config.yaml
num_attention_heads: 5
bias: "all"
init: "orth"
init_std_up: 0.0305
learning_rate: 0.0031
max_grad_norm: 0.5
warmup_steps: 200
schedule: "wsd"
decay_fraction: 1.0
batch_tokens: 32768
max_steps: 3946
MLP neurons of a small language model. Each row is named by its layer, matrix (up: input weights) and neuron, and shows model dimensions 16-111. Each number is 50 + 10 x the weight over its row's rms, rounded and kept within 0 to 99.
After each neuron's rows, "fires after" lists the tokens most often just before its 100 highest values on Wikipedia text that the model never trained on.

L3.up496:66 51 53 36 55 51 55 62 52 43 46 80 47 46 36 76 46 45 32 54 54 61 44 42 40 68 58 53 65 54 60 50 32 41 54 63 37 54 55 62 43 45 47 56 61 38 47 35 56 46 68 49 55 42 55 29 44 41 58 53 67 54 60 69 55 19 52 42 54 39 53 61 50 53 55 45 42 69 41 49 45 45 51 58 44 51 59 54 41 61 49 43 38 42 39 54
fires after: " B", " T", " D", " V", "P"

L3.up43:37 47 50 50 45 45 57 33 58 58 47 36 43 54 47 54 42 39 47 46 40 62 43 56 53 42 58 66 60 51 62 53 35 53 51 41 46 46 40 49 15 55 33 64 68 57 59 35 48 46 39 55 48 53 34 40 49 44 43 63 64 58 31 54 53 52 56 41 47 52 65 57 41 30 69 50 48 49 52 51 54 63 74 45 61 52 42 43 61 49 52 63 56 49 52 35
fires after: " Car", " Mar", " Char", " C", " Cor", " Gu"

L3.up334:67 36 60 39 49 55 61 63 47 41 38 37 45 38 56 60 54 76 54 42 44 60 49 44 51 65 45 62 52 50 43 57 48 64 53 44 49 56 52 56 45 50 60 40 62 48 59 56 57 54 54 49 58 64 56 55 46 35 49 40 37 46 64 57 57 56 57 61 49 53 46 57 26 43 60 43 29 47 41 52 55 51 63 40 44 39 43 61 54 44 70 52 50 48 61 62
fires after: " w", " W", " ch", "ro", " H", " sp"

L7.up262:40 43 46 39 52 39 43 46 50 39 53 51 40 51 43 56 62 49 49 42 46 43 47 37 51 38 64 63 47 63 71 60 37 36 38 45 56 47 50 60 54 56 52 56 42 59 40 38 38 61 48 57 52 59 47 54 49 47 45 41 62 39 63 51 64 39 33 55 52 58 77 55 51 47 39 36 45 47 56 36 50 42 56 53 44 76 46 43 51 57 47 58 43 44 53 59
fires after: "==", " D", " B", " St", "\n", " V"

L7.up503:41 59 47 54 41 59 46 48 52 41 63 46 52 50 38 62 59 45 57 48 44 52 33 31 64 47 44 57 36 38 60 44 52 32 58 69 58 38 32 56 50 49 58 43 43 69 48 57 61 47 53 55 32 57 46 52 59 42 64 55 57 58 53 40 55 58 75 43 37 60 56 63 59 53 51 51 50 54 31 40 62 56 46 43 37 55 63 62 37 68 66 51 62 51 55 59
fires after: " w", " man", " r", " mi", "w", " deb"

L7.up228:62 34 44 35 57 59 56 30 52 64 64 52 44 59 41 58 50 56 50 47 56 49 49 63 27 56 57 50 57 31 59 54 65 66 55 53 55 70 53 62 58 29 28 29 39 52 39 67 60 49 50 50 64 58 51 34 44 51 51 53 38 38 67 34 40 36 38 51 50 45 61 55 40 69 43 44 49 33 44 48 39 41 47 62 48 45 53 44 47 63 44 52 57 56 37 58
fires after: "m", "e", "erm", " ft", "p"

L7.up165:35 50 46 35 44 59 50 53 42 38 40 54 51 51 56 54 50 58 32 57 60 37 40 57 43 44 56 40 63 61 44 46 32 45 53 41 52 41 43 48 37 60 51 56 55 45 73 53 66 45 60 25 41 60 59 35 59 34 59 58 62 68 56 68 52 56 59 45 49 53 36 70 67 35 61 65 38 53 56 60 40 43 47 42 37 54 53 41 61 34 60 41 34 43 27 37
fires after: " n", " N", " g", " D", " dis"

L7.up538:27 50 53 44 46 64 41 37 38 51 44 56 41 63 49 61 41 57 49 55 52 54 46 50 42 45 71 53 40 40 37 52 26 43 48 56 50 38 47 58 43 57 47 60 57 42 58 49 46 38 49 58 62 49 43 44 67 30 53 48 40 38 42 56 56 32 47 30 40 57 48 47 71 42 42 44 22 33 58 54 49 48 47 64 58 67 49 53 46 51 41 56 63 42 50 55
fires after: " C", " c", " M", "C", " m"

L7.up521:50 46 28 36 42 59 51 58 55 49 61 37 49 30 50 38 32 51 50 52 35 51 65 56 61 53 41 55 60 66 62 40 63 54 40 44 33 61 74 49 52 62 45 65 56 56 61 46 60 45 48 53 47 39 66 50 48 53 43 49 41 56 59 31 70 36 57 44 50 47 60 55 45 53 40 48 31 43 47 61 60 51 62 45 54 44 38 49 51 56 49 39 48 59 50 54
fires after: " h", " al", "-", " H", "H", " n"

L7.up348:43 60 34 54 27 45 47 48 67 23 42 73 55 51 66 39 59 40 61 59 47 46 41 47 38 53 50 41 36 48 67 51 34 56 60 69 36 58 68 44 71 65 63 56 61 43 55 51 46 32 60 37 50 52 42 43 45 47 60 59 52 72 55 52 55 30 43 45 64 53 48 49 53 48 49 54 51 46 42 50 35 60 44 44 39 47 71 61 50 46 43 38 57 55 43 32
fires after: " The", ",", " the", "The", " wh", "A"

L7.up440:33 44 32 40 36 57 57 48 48 50 46 46 45 49 61 53 56 64 49 48 54 59 46 46 60 47 78 44 70 63 29 58 15 55 49 67 58 37 38 66 59 50 56 44 52 33 57 43 69 56 52 34 45 53 44 55 42 45 49 51 52 47 44 59 62 29 40 56 19 62 40 52 54 45 53 37 48 47 48 40 49 35 42 50 42 55 52 58 48 54 49 53 52 57 46 51
fires after: " ", " N", " C", " |", " D", " V"

L3.up68:63 40 50 41 45 37 64 48 44 48 57 59 51 49 49 58 40 59 57 28 54 59 51 45 40 59 56 52 48 52 47 64 41 61 31 57 36 68 47 55 72 35 50 39 64 49 64 50 59 60 37 42 49 46 41 23 56 66 35 46 44 46 52 57 44 26 52 53 38 68 54 59 38 65 32 57 49 56 50 52 47 58 60 23 52 56 28 36 52 45 49 39 55 55 51 48
fires after: " P", " Al", " Ch", "C", " T"

L7.up68:57 63 36 52 64 47 50 46 49 46 49 48 45 44 60 39 49 61 45 44 51 33 55 51 37 56 34 55 35 56 62 66 44 50 62 62 62 66 46 45 33 43 52 66 41 54 47 27 44 51 59 69 53 54 62 27 55 46 58 36 42 57 54 50 37 68 49 49 60 55 51 33 44 45 40 42 33 51 63 76 51 62 49 54 45 67 49 60 41 59 53 56 38 45 32 46
fires after: ",", " R", "us", "um", "om", " Je"

L7.up35:51 48 38 44 49 50 55 81 51 57 51 49 53 47 53 54 34 49 43 53 59 46 49 29 46 56 67 39 48 54 59 56 54 53 57 57 64 32 63 39 51 52 35 67 55 45 44 62 58 65 57 48 58 44 49 42 32 32 57 64 34 43 52 53 38 49 38 50 48 62 72 39 67 43 53 34 44 55 50 50 54 51 50 60 37 43 55 61 56 39 42 53 45 50 48 50
fires after: " s", "-", " S", "em", " a"

L7.up277:48 53 32 47 32 62 53 62 58 65 45 54 67 25 50 48 41 46 55 46 66 53 47 39 59 54 50 44 39 47 41 61 50 55 66 41 46 50 52 56 55 36 42 53 70 57 69 41 63 47 54 48 43 27 43 47 49 51 54 38 32 51 49 44 50 57 45 66 52 69 50 61 46 37 48 49 38 67 47 46 51 42 60 60 41 60 56 61 65 42 70 48 35 40 48 45
fires after: "-", " s", "S", " S", " (", " in"

L7.up537:40 62 35 66 45 50 47 45 46 72 46 67 43 44 53 48 43 70 67 62 43 52 55 61 65 55 50 65 46 53 55 60 45 50 44 31 44 53 57 63 61 55 49 59 62 44 61 38 46 51 39 47 70 49 60 39 46 59 50 49 50 51 40 53 64 63 50 59 28 40 41 53 64 12 60 51 61 43 47 54 40 67 53 34 47 45 47 45 42 47 59 45 49 33 56 34
fires after: ",", ":", "f", " January", " U", " in"

L7.up52:42 56 44 52 42 35 51 50 53 73 48 63 45 48 38 53 48 67 46 60 46 44 33 49 56 45 49 58 41 41 52 36 69 44 42 66 36 65 48 57 58 46 53 60 84 66 36 68 43 39 63 46 62 34 40 24 55 45 66 49 56 60 48 47 39 36 54 68 29 52 50 42 58 65 61 58 39 35 48 45 45 47 59 47 38 47 51 68 49 51 70 51 53 56 50 43
fires after: " in", " on", " West", ",", " mi", " H"

L3.up138:49 32 61 39 57 59 50 58 49 55 28 32 46 48 72 61 54 71 41 37 57 50 44 48 52 29 55 46 38 82 34 40 40 51 37 60 49 40 41 29 59 58 51 59 54 47 54 48 45 34 42 52 37 69 46 66 45 60 60 68 57 49 54 64 57 38 70 61 34 50 67 42 62 41 48 58 46 57 56 48 49 46 46 56 37 50 54 51 63 68 45 47 60 46 50 56
fires after: " ", " Gu", " Cal"

L3.up149:53 41 44 46 39 58 55 67 56 55 41 51 25 43 43 51 61 56 53 41 53 56 49 53 31 58 36 42 34 48 58 48 58 45 52 54 38 56 49 42 50 54 41 72 62 63 64 65 44 47 45 57 57 55 53 49 63 35 60 45 32 63 61 32 60 47 61 27 46 46 61 41 49 36 60 51 32 58 43 55 46 42 53 62 41 31 60 55 38 33 45 54 57 56 56 53
fires after: ".", " h", " wh", " H", " on"

L3.up417:53 43 54 57 21 49 61 73 46 61 40 61 33 51 52 54 33 48 63 54 52 55 63 45 40 55 44 37 52 43 31 33 42 56 49 33 66 55 54 54 35 59 39 49 38 49 54 68 56 52 46 57 39 48 68 38 36 43 62 66 41 56 54 70 56 49 54 49 51 49 54 63 37 48 55 55 31 45 51 43 70 71 56 48 54 55 54 43 33 41 50 54 53 31 36 60
fires after: " g", " th", " c", " n", " h"

L7.up438:63 57 44 43 59 60 63 34 45 60 46 54 43 65 62 47 58 54 56 51 56 50 59 59 60 51 73 46 47 50 50 27 47 39 58 54 56 38 54 73 54 42 59 33 63 54 39 49 66 55 53 52 45 52 62 49 52 54 45 55 57 28 41 39 51 46 36 40 41 45 35 53 39 62 41 55 44 53 43 12 51 67 49 58 27 61 41 47 44 52 40 54 49 57 29 47
fires after: " the", " The", " an", " P", " exp", " f"

L3.up228:47 38 34 64 51 53 63 80 54 62 67 55 27 37 51 48 32 55 49 40 52 47 52 53 55 49 56 52 35 57 41 68 53 60 46 53 55 52 52 58 36 60 55 42 51 57 65 45 51 38 47 47 52 60 46 17 48 50 47 34 48 51 49 57 65 40 38 44 41 61 59 39 45 41 55 47 41 41 43 45 51 61 36 68 40 56 51 57 45 41 66 57 59 51 51 46
fires after: " N", " n", " c", " C"

L7.up540:21 49 61 57 31 63 54 55 63 57 37 52 46 59 62 47 56 50 54 60 64 36 32 64 66 57 56 61 30 42 35 53 46 57 42 39 47 48 42 48 53 61 69 59 51 41 52 49 39 43 54 44 35 60 36 57 49 36 44 54 66 50 36 51 50 52 68 40 49 38 61 78 67 60 61 52 64 45 45 41 55 61 65 40 57 59 52 59 43 64 36 57 51 52 55 75
fires after: " ", " v", " B", " inst", " E", "B"

L3.up492:65 54 56 38 30 59 64 31 43 50 51 60 44 50 42 54 49 49 57 47 38 63 45 36 50 40 27 53 51 50 36 63 49 61 59 47 59 52 45 61 53 34 42 52 50 50 69 40 56 50 57 45 52 43 62 56 45 40 61 35 47 51 61 63 50 55 45 47 33 50 54 68 46 53 44 32 32 44 50 52 44 54 60 59 55 41 54 57 40 56 61 37 52 41 38 28
fires after: " m", " n", " h", " g", "N", " sp"

L7.up74:54 38 66 60 75 59 63 55 58 32 46 65 48 53 57 43 61 66 46 51 60 55 56 43 44 41 48 45 39 79 47 51 54 59 50 51 43 39 33 32 45 54 58 46 60 56 54 40 51 66 37 45 44 54 50 40 53 52 49 56 41 47 49 42 57 48 48 52 36 61 42 60 46 51 60 58 38 57 36 57 61 39 49 47 45 47 34 33 50 42 59 29 68 57 70 55
fires after: " d", " s", " sl", "es", " Tr"

L7.up76:51 60 43 52 29 32 65 56 62 54 59 64 72 53 59 44 60 62 55 54 53 36 38 48 35 56 49 37 57 58 48 54 48 49 49 42 66 38 44 47 60 69 48 65 43 52 61 45 47 72 73 39 48 56 64 40 58 48 59 46 57 67 48 38 59 55 64 38 56 52 58 43 57 51 44 40 41 53 41 40 42 48 45 52 32 40 41 37 29 36 52 54 38 41 27 49
fires after: " ", " d", " a", " g", " an"

L3.up426:51 59 58 46 54 53 68 36 39 33 51 47 41 51 46 45 52 41 55 39 49 43 58 59 61 51 52 45 54 54 60 47 56 57 60 36 39 71 44 50 66 62 35 41 51 61 43 60 44 45 33 49 53 40 64 36 56 40 64 38 48 38 56 46 51 54 43 59 72 60 45 47 49 37 77 42 58 43 49 55 69 53 74 42 55 49 50 57 49 66 48 53 50 25 57 53
fires after: " |", "a", "i", "-", "ia"

L3.up259:45 53 44 37 32 48 26 57 47 49 58 64 51 58 46 62 53 48 36 30 71 54 55 35 60 72 57 52 41 51 57 36 28 58 45 59 51 57 48 60 63 55 55 46 62 43 65 45 53 42 57 49 27 56 47 60 51 45 54 39 68 49 41 48 56 35 42 34 44 56 53 56 67 63 49 44 41 62 44 43 47 48 51 55 54 36 58 45 54 46 61 50 42 40 66 42
fires after: " U", "A", " I", " A", " O", " F"

L3.up331:36 45 56 53 56 45 48 48 56 32 57 61 50 62 45 48 55 53 53 67 48 57 57 56 61 51 68 56 58 56 39 55 52 48 52 57 41 43 60 48 53 53 45 35 56 66 39 36 36 31 51 48 35 59 56 52 40 59 56 56 36 64 49 30 36 62 41 49 41 57 61 74 47 41 54 47 63 55 41 56 35 36 48 64 50 59 66 56 44 33 55 66 66 48 60 53
fires after: " Le", " se", " Fran", " Que", " E", "E"

L7.up40:54 58 42 54 38 48 55 53 36 46 50 64 51 55 46 45 53 49 44 48 54 59 46 51 39 62 38 49 66 49 42 47 51 44 46 51 54 60 50 51 51 64 40 43 56 45 57 67 49 59 61 40 59 36 68 53 56 43 59 54 64 26 47 60 42 49 54 57 57 38 51 53 40 59 58 35 36 50 47 55 53 55 41 53 45 47 65 47 43 57 52 45 33 41 40 38
fires after: " g", " f", "G", "T", "F", " G"

L3.up254:44 47 58 33 31 64 48 54 52 56 39 53 57 45 57 64 43 45 62 62 50 53 52 55 41 37 53 46 52 57 42 63 34 53 55 54 67 40 53 40 45 46 55 48 58 49 35 56 55 45 68 51 38 55 56 39 56 59 64 40 51 59 53 44 62 49 43 51 41 47 62 55 41 51 39 67 46 55 32 28 39 34 32 63 36 49 54 36 22 55 45 59 55 62 30 60
fires after: " b", " m", "H", " f", " j"

L3.up408:50 39 40 49 51 57 58 39 47 53 51 62 52 53 51 52 37 46 64 55 46 38 56 56 36 26 31 46 45 80 51 39 40 47 46 56 64 26 40 51 55 68 43 54 74 41 48 45 51 48 41 46 56 45 50 58 47 40 48 48 54 43 38 44 54 45 49 47 44 65 57 36 61 38 45 48 52 53 53 61 46 50 31 66 63 53 44 52 55 45 49 50 44 39 46 53
fires after: " (", " ", " ind", " cons", " con", " sub"

L2.up294:44 45 35 51 53 55 56 43 44 48 39 56 49 58 55 50 34 46 65 57 72 59 49 30 51 45 58 49 53 48 54 44 50 63 48 65 57 42 65 43 45 47 54 57 57 54 53 47 46 67 44 72 41 54 41 55 57 33 63 30 25 53 54 49 73 46 57 45 45 46 75 46 40 28 52 66 55 67 57 43 50 58 42 63 53 37 35 33 35 62 57 41 53 34 35 53
fires after: "\n", ")\n", " s", " (", "h"

L3.up636:29 61 50 53 55 40 54 63 35 76 51 55 50 42 48 58 36 57 45 41 59 70 53 60 51 49 45 66 48 58 57 39 39 47 57 53 59 32 48 56 39 36 25 49 44 46 67 60 43 59 57 44 34 55 46 27 42 44 39 47 38 50 42 64 66 40 64 41 54 50 55 71 38 75 46 37 43 31 49 73 48 50 42 50 54 64 58 45 44 43 55 48 49 44 40 45
fires after: " c", "C", " dec", " inc", "-c"

L7.up499:37 46 48 46 40 39 48 50 65 49 48 64 41 50 55 32 52 46 53 63 62 48 52 67 47 30 49 51 60 43 25 59 43 35 43 52 56 61 32 48 60 58 55 57 57 44 74 54 54 71 35 47 58 53 49 53 61 39 56 63 56 36 63 53 67 51 44 48 46 50 61 59 59 47 53 49 53 37 50 56 60 66 51 31 56 60 68 37 49 40 59 47 53 54 49 50
fires after: " as", "C", "A", " C", " And", " was"

L7.up201:50 50 47 60 39 46 45 20 55 52 51 47 56 49 49 59 58 60 57 37 50 62 48 47 48 49 47 53 46 51 55 51 35 50 67 60 51 67 67 41 55 51 34 60 50 38 57 63 52 45 36 40 49 55 56 48 38 60 54 41 64 44 65 52 35 53 68 52 47 41 40 61 53 64 46 47 60 55 56 45 63 52 49 50 45 41 45 56 73 51 56 40 59 49 27 43
fires after: " m", "m", "or", "er", " Mo", "e"

L3.up207:42 52 51 56 38 52 44 49 47 74 62 52 52 45 48 65 50 56 43 54 48 53 52 56 42 44 50 48 53 41 43 54 32 64 67 68 56 42 68 56 51 52 33 64 41 45 52 59 44 50 46 64 56 51 64 44 46 34 51 33 48 55 57 69 65 44 62 53 44 36 58 63 42 53 52 57 36 46 58 41 36 40 22 68 49 39 52 69 55 40 63 42 69 47 54 43
fires after: " m", " c", " f"

L7.up313:46 44 59 55 53 78 49 61 55 42 57 56 40 48 54 61 50 45 43 43 53 49 53 33 54 63 39 54 51 33 59 40 40 58 50 36 62 50 36 43 54 30 63 40 52 45 42 53 44 46 41 37 45 66 56 52 60 54 62 44 42 59 65 48 54 41 43 44 42 41 64 67 50 42 51 49 30 63 65 47 77 63 50 42 40 23 55 51 42 50 61 69 51 65 34 51
fires after: " ph", "t", "y", " ty", "ch", " A"

L7.up315:34 47 50 44 65 63 58 38 67 63 46 53 65 37 60 58 45 45 83 45 43 48 59 51 39 53 50 39 50 42 63 51 59 48 64 59 53 41 72 41 59 48 38 51 39 36 37 76 63 52 52 49 65 63 58 44 46 32 54 45 45 39 50 52 51 47 42 53 41 49 43 62 46 50 47 40 48 60 29 35 63 60 39 31 56 42 57 40 55 62 51 60 41 30 43 54
fires after: " to", " comp", " m", " f", " dep", "er"

L7.up54:40 43 45 43 68 51 55 44 61 56 42 53 27 59 54 43 58 52 52 76 43 46 69 53 55 47 59 52 49 58 50 51 49 53 53 53 34 60 38 48 33 52 55 53 30 32 41 38 45 36 56 56 26 66 55 46 62 53 42 47 67 59 39 47 53 40 45 52 52 62 58 63 47 44 60 58 59 59 51 44 44 51 55 47 51 47 29 38 55 51 46 61 38 46 48 66
fires after: "ar", " Mar", " Car", " Bar", "ir", "er"

L7.up150:42 58 59 52 46 44 62 55 58 39 64 55 43 66 44 52 50 53 52 66 67 51 65 78 52 58 45 21 33 42 59 43 48 46 54 36 59 44 38 52 54 49 47 58 39 57 38 38 54 45 51 33 50 50 64 46 37 46 62 61 55 41 47 43 50 38 44 55 14 61 47 27 52 39 58 72 48 33 48 43 59 49 47 40 48 60 53 55 46 50 44 53 45 41 45 34
fires after: " C", "C", " a", " P", "D", " c"

L7.up186:59 52 47 61 49 72 58 69 37 56 60 60 33 47 46 44 49 53 60 32 52 71 67 46 56 66 40 41 42 44 43 50 48 58 56 16 51 45 57 43 48 46 44 54 63 47 53 38 50 40 50 54 60 45 55 54 50 59 29 44 51 62 47 53 58 33 55 68 50 53 52 49 57 37 44 45 63 49 50 47 57 56 64 37 50 40 36 38 51 54 46 37 72 47 52 44
fires after: "y", " th", " h", "h", " H", "che"

L3.up223:63 41 27 53 48 45 50 49 53 69 33 59 56 77 52 63 50 61 27 57 50 57 46 50 57 64 37 39 23 51 33 57 40 49 54 56 56 36 36 40 41 67 48 56 56 44 53 44 62 43 38 46 50 55 53 53 43 64 47 54 51 49 51 53 63 36 43 39 38 32 45 41 41 49 69 38 47 47 44 67 60 48 40 50 47 74 55 40 48 64 53 69 48 36 44 50
fires after: "C", "N", "A", " C", " N", "Y"

L3.up397:63 46 37 29 40 56 52 45 48 49 33 44 43 61 45 68 49 63 38 29 56 58 63 55 58 53 49 48 50 44 68 53 43 45 38 55 42 51 47 66 54 34 45 61 78 63 50 63 59 36 45 62 59 46 37 46 30 46 39 49 66 56 65 45 46 45 59 43 40 53 71 47 45 52 52 42 67 59 56 48 32 34 57 53 44 52 47 58 52 31 43 50 62 48 61 61
fires after: ".", "===", " As"

L3.up197:56 53 50 47 50 45 30 47 68 42 56 49 51 52 48 66 51 52 32 59 48 53 57 49 50 37 55 54 43 54 66 43 50 46 48 59 52 47 67 63 71 69 52 42 52 50 60 42 39 51 58 46 57 49 50 59 47 46 41 55 33 53 35 49 54 32 43 19 34 46 64 54 50 53 62 42 64 48 47 50 39 40 46 31 38 50 71 35 51 53 53 48 43 35 50 39
fires after: " the", " a", " A", " The", " F"

L7.up237:51 40 58 53 71 54 52 32 55 48 49 58 63 64 67 63 47 54 33 29 44 51 62 14 54 51 44 59 38 56 50 57 45 45 51 44 41 48 53 62 32 39 55 43 59 47 44 64 46 45 55 61 43 21 47 54 42 32 49 38 56 58 57 49 74 41 43 56 61 53 58 55 38 50 38 39 47 56 46 43 60 48 63 44 44 58 51 56 42 53 62 60 51 52 49 54
fires after: " P", "P", " D", " p", " Sc", "=="

L7.up208:67 35 31 48 45 69 55 53 38 67 60 44 55 29 55 51 34 69 52 61 52 60 55 49 69 47 64 53 37 56 48 46 37 49 57 59 55 41 45 54 43 54 48 47 56 63 53 55 50 50 52 45 46 49 24 52 54 33 59 44 41 51 51 38 36 65 59 55 58 60 59 40 42 41 44 41 41 44 33 61 48 61 56 41 56 45 48 52 43 47 45 49 53 41 35 51
fires after: " (", " ", " \"", ","

L7.up229:40 58 49 37 55 52 40 42 57 52 37 47 40 51 56 75 39 64 59 57 33 47 48 43 51 69 48 50 39 45 41 48 60 52 49 59 54 42 52 49 55 47 65 56 65 56 85 52 36 45 61 60 41 57 46 49 39 52 43 47 70 57 56 47 40 48 61 65 46 34 64 64 66 46 54 50 38 48 47 44 43 44 56 28 34 46 65 61 57 55 43 44 56 57 48 56
fires after: " T", " t", " H", " Se", " W"

L3.up226:60 58 22 60 53 50 38 57 55 59 44 62 52 40 49 62 40 43 40 54 62 54 63 47 45 61 66 55 41 44 51 34 33 57 49 52 39 48 37 71 39 45 43 52 59 72 57 61 46 53 51 70 62 63 66 46 55 45 56 41 58 52 40 44 51 40 33 26 44 41 37 62 48 39 37 30 50 27 57 47 65 47 54 46 49 34 41 42 55 51 47 49 48 40 33 42
fires after: " the", " The", "ode", ",", " C"

L3.up201:53 45 53 33 51 54 47 66 49 47 59 50 26 57 64 68 57 46 34 41 49 38 47 53 53 42 45 61 45 53 40 64 36 63 50 58 59 50 45 45 56 36 64 49 62 65 48 42 54 34 42 53 49 50 47 55 26 35 38 51 58 49 66 48 44 41 30 49 55 68 69 60 56 35 49 45 44 52 51 58 60 56 45 44 42 52 48 62 46 60 44 40 52 56 54 40
fires after: " s", " t", " W", " H", " S"

L7.up192:48 64 54 39 54 43 53 58 44 57 50 67 48 68 32 56 45 50 38 35 71 54 40 48 47 73 53 51 48 62 35 41 38 59 41 69 58 39 36 62 48 28 54 47 40 62 45 50 64 55 34 72 52 48 47 66 36 45 58 52 33 51 50 44 56 50 52 54 60 55 53 56 48 43 24 42 42 53 51 50 46 65 60 43 41 58 43 54 46 54 70 59 37 56 51 66
fires after: " in", " P", " p", " M", " m"

L7.up513:49 36 58 40 59 55 61 69 54 60 59 69 46 44 45 34 43 48 39 50 43 36 63 47 32 39 56 60 53 42 45 44 41 48 42 41 64 62 50 47 36 66 68 72 47 49 40 49 41 59 50 45 45 23 43 49 43 45 41 57 53 60 52 52 31 46 50 43 45 53 46 53 46 32 59 48 36 39 55 63 60 57 58 38 42 55 35 45 24 49 67 56 43 43 42 41
fires after: " tr", " n", " d", " sl", " N", " r"

L3.up241:38 49 39 50 41 46 49 29 37 51 37 40 43 60 39 53 38 48 44 45 50 56 48 60 48 38 45 46 50 64 42 45 27 56 37 42 40 42 61 65 47 51 50 38 57 46 66 40 61 62 35 50 69 59 39 28 55 54 39 78 66 39 53 55 57 32 51 46 39 44 72 46 44 59 45 51 59 33 53 46 53 37 52 43 48 62 53 47 44 46 52 56 57 48 54 54
fires after: " C", " P", " Phil", " Ag", " Ch", " Am"

L7.up221:67 43 31 59 51 41 67 37 55 74 52 65 52 57 55 47 56 60 33 33 56 42 54 54 37 56 53 67 35 56 56 46 39 35 62 29 56 65 49 62 38 30 49 59 51 47 59 42 44 37 55 49 51 51 52 45 67 54 48 51 46 49 64 57 44 38 64 48 44 58 58 46 35 52 43 46 48 39 41 46 65 60 39 56 59 41 54 69 43 45 37 38 43 51 54 64
fires after: "ag", "p", "g", "ac", " Ag", "it"

L3.up600:42 59 45 34 54 46 57 38 59 47 39 43 52 54 65 53 43 50 40 26 56 62 40 45 57 51 59 50 47 44 59 45 37 60 55 56 34 57 46 57 57 49 21 53 46 62 51 34 63 58 53 60 71 59 55 58 42 41 64 48 43 45 42 52 42 49 41 68 54 65 32 38 46 50 72 38 45 47 37 57 63 48 65 50 24 61 38 52 45 64 57 49 58 45 57 57
fires after: " ", " F", ",", " I", "\n"

L7.up227:51 47 53 54 42 56 55 36 40 39 31 54 43 41 39 40 77 33 62 44 38 48 42 61 64 57 40 53 57 51 65 57 33 34 57 41 36 58 36 54 46 67 37 66 51 45 59 55 63 55 28 47 65 48 54 56 53 47 59 41 53 46 48 64 45 63 38 63 57 59 48 50 57 34 41 51 60 42 53 62 64 49 40 59 29 67 56 46 48 53 27 46 32 56 79 45
fires after: " |"

L7.up225:46 51 50 62 55 30 59 46 32 65 58 48 66 59 60 46 39 63 49 48 34 46 54 40 60 73 68 35 43 39 59 42 45 58 42 64 38 37 46 33 43 38 52 48 42 50 52 55 29 46 53 50 56 66 51 47 47 56 44 51 47 70 42 53 51 28 57 43 38 51 47 52 60 71 50 43 45 35 61 53 40 57 38 41 44 34 57 56 58 43 69 54 53 53 48 52
fires after: ",", " ", " in", ":"

L7.up217:44 51 38 50 52 51 44 48 47 40 50 60 72 54 43 59 65 41 45 53 59 59 39 51 55 56 65 60 44 62 30 32 41 30 36 49 57 50 35 70 43 48 58 52 56 48 46 41 64 30 47 43 34 63 38 62 64 53 62 58 63 45 63 60 53 49 48 47 47 47 60 42 53 44 48 44 49 55 47 47 49 58 40 39 31 39 45 48 48 49 41 53 78 53 32 59
fires after: " ", "1", "8"

L7.up415:38 50 58 44 49 71 46 46 55 63 41 51 51 41 57 38 56 38 55 43 61 47 47 48 67 59 40 36 58 43 43 39 37 38 39 47 36 54 44 53 59 36 59 73 83 62 62 49 57 37 40 50 45 57 56 55 44 45 43 53 50 41 44 46 47 56 52 53 59 53 44 58 53 62 54 48 48 33 56 38 61 44 36 44 45 45 79 68 80 43 44 45 44 48 48 58
fires after: " B", " ", " O", "B"